MLP neurons of a small language model. Each row is named by its layer, matrix (gate and up: input weights; down: output weights) and neuron, and shows model dimensions 80-175. Each number is 128 + 24 x the weight over its row's rms, rounded and kept within 0 to 255. Numbers have three digits each. A neuron's up and down rows have the sign that makes its largest values positive.
After each neuron's rows, "fires in" lists the words (lower case) most often at its 100 highest values on Wikipedia text that the model never trained on.

L5.gate1069:129146120120127125122122172171109090153133116121148096075148114176138145127087145152114131128146105134141121105091060152130139181124135140146116175152119120124102122129123144064128155142086117146136133134085117133123123132138116146136112136151119117116115135131129171126144167139095146133
L5.up1069:123094124128132125140159126115107127100163123109124130083159128066170124131135109089164184146124121148117117104114126140097186097090138171171124124121159089117111151089116137117117175088120082121115104157112079150151134096153159114102140130136095128095117161090156157084063133143078113099
L5.down1069:112141150139136102127147138157116146126127184141129133120120124102189139132095135106156143115182130165141082114132112134115162140101125170128128186154075132116082146097101112116088138114153143146145114144143169100131112122174115136144141136134120128130156152145178108134125169113120153126
fires in: "and", "or"

L5.gate1108:146121080111110141133091115133150113158141135160092153165171108097145125168104139121124130086135105134105122134093115149152154127124107145150136154120129138122114114111181128096087150125087151116110131118111107113147118155149133108145123107119125090119138123103152136101097111144133141133
L5.up1108:077169123117074126131135127110070172080149104128131162130193104124148140138089092142151140128095119112074081112111099144113131091166136154130099143121122146143168123138163106120122108138094123163140089116119063091109160187149131161091110091112098174134125114119129087119175171178115141142
L5.down1108:161139104145130109134114110130108133110158153128135119164121145113133101107114093125123143095138142113091131138129169114116124105151147141110082126096103127144147130145123147157137148131126146144126167107126146091156102119131157133139139130109135126117174143149127102174198095151136127160
fires in: "the", "s", "a", "most", "and"

L4.gate144:102102143127121115153147124135126114141152168150149115092112138132147133073077108144110144131122089113138120155142092125152114096119152141135093138119170143114140149156146103123085117173137125117154122132133124165124161165125158155127125100161113135141141102133095104148112148115165067073
L4.up144:118099131100146117133122104150141125174127149166109112113137111164158127064073114116110120163075076069129102130137128131151124116133094121136080156112107122111152149136089101122116126208126134185123155124147117117092135134134154141113134144139117124154136102106119135178088140123136091115
L4.down144:139152122089145092128156118122097131147108109205185145138139150114117084118164138197126128133091096087233144109126082135097094131090133102165131118101132127067125121125117113126159157125154126122159090116118158113124138173146163163139145131147091130120175126116150113131124122093135137115
fires in: "in", "to", "of"

L4.gate734:072126121145134173155126151121158087153148160142125190093107154151138112137119162124135124102139163147152169145130072135149156088183142107109120117121112106136131160155170144137146113142148149085142121136108162143119130128151165156134141119169135129131104134130140102101108170131118123139
L4.up734:099120174121176084119143118154129120163161163123099160115137121142141135097144123087104121143154126082130136116139160100103145168151129123146104180105079189103126117088136150111128138190133133119124110118081142125124113083169159130146122132091134104098122106141135112153078174140170122127
L4.down734:125124143147123135163125165105141102128145178107159190129142158145111150104137114118125123136150094136132142114152138098145115106121098119072147095098141093165057125128134148124139123120139123132120160159149130103110124162127136111140110131130087156147175136133119126133135148105140126145
fires in: "in", "to", "by", "when", "during"

L4.gate54:117162107124135158104138154113121105141145121108131128148113112172149115142101126122138116098136148145137110157134106129172089115113145143129099174128111166069119133134086132114131141128159142101119135135126107150078153135100150107153143087095107147153108146136127137127118128146134133133
L4.up54:120137158119128120203134128097186087154123117135131125127182120113171096108125137118125167127152104150125124170128123131163156107142087129072110165134145157119158106130124117113133085134127148085123130109121133144124166141103127128160116124132109188133126098128150115161080127073117158111
L4.down54:111111119160106107155138128115097122116093111127138117140126163125124095094124114175119129121118132070225144124157115148112129164148137127127088124113112122079127123139126136136112122105142132141135143101132140135154144127127112131152119116124126138150123118108134119104112158126128103155
fires in: "in", "is", "a", "of"

L4.gate388:174094123072140149127122174131080128136125162123105160106148125145146124110146128106144168108169164152153116160150147138114116100138132125108154173143125118214168118154165138111149109162123084118149111082128081116102102153128120117113163123145154151126151126124107163116092170124132102126
L4.up388:149139152095112132145143165149120101125127057117134116129136121159083109108099125114103127101136145124116127113157115132093158156131104148099120181106179130137110127145147133160149118156139086138133116126091088112117097135118149111110105107147127159140155137132119155122140127137121099140
L4.down388:129139132137136186109135098118115085116140117115114120128144150133124138130145130127092117152141181133133141148145086145139110080174109094118110131148118148090132138147154130185158137205089092188124173116156125132089108132125144131097129126177131122124163138144120156104105143133167117143
fires in: "not", "t", "ever"

L5.gate954:155160129132093160139116124120113187124108134121174147119115173168120120114180172103104134106181164160103146163098109138144139115113137138120125137106130128142147111136137119151095086163122111168141160134091149128150139079120126135149137108171105111122135109133136132105106124149126141144
L5.up954:128118090167176085151085102136160166144112146105160138141151113140113092099120127140106100099125119189117187152116092071124101172147148114141143168132152115158147148144124127149107105139104122164078120078097103139156159126118134131179122145116154123116138165137201126122128135142104128118
L5.down954:120129139157132132117150132118163138116104135170179141161132182134109112155121145152127133122127144134136150135116121163123145109124081093140117094110120148178134127139104079118128154078108052133136147097133093157121153128115176098120095153169155119161126150128149138158079120154090184128
fires in: "of", "t", "not", "have"

L4.gate678:146137141133131116155135127157136096114153117146153132137183133118099096103083133129158161158109152122135125151150103133126096072154131144098134107129166120115079126160092130128110077134128103148128116157116092137122120135131167099136135093162132095094127118206129099113160133195150139120
L4.up678:169112143123138116105152109143128106125164130140119131102088138104138157109113073143142110150096098133132118176138112106136149113126121146101149135119168096100164144123141162128165111160199152109114100088118133123149106139168123102154116133143174150170130161149125102157116115172145095121
L4.down678:112127108111131129120136097159125084159127140119138129138155142111104091079151137137126122143141116119137159107186116136153116116081115127125163144116113142098135108146137134180105143111140150100112108147113097153109129164132150125163152108138158114114153095131134142129136115141143125142
fires in: "to", "of", "with", "from", "on", "joined"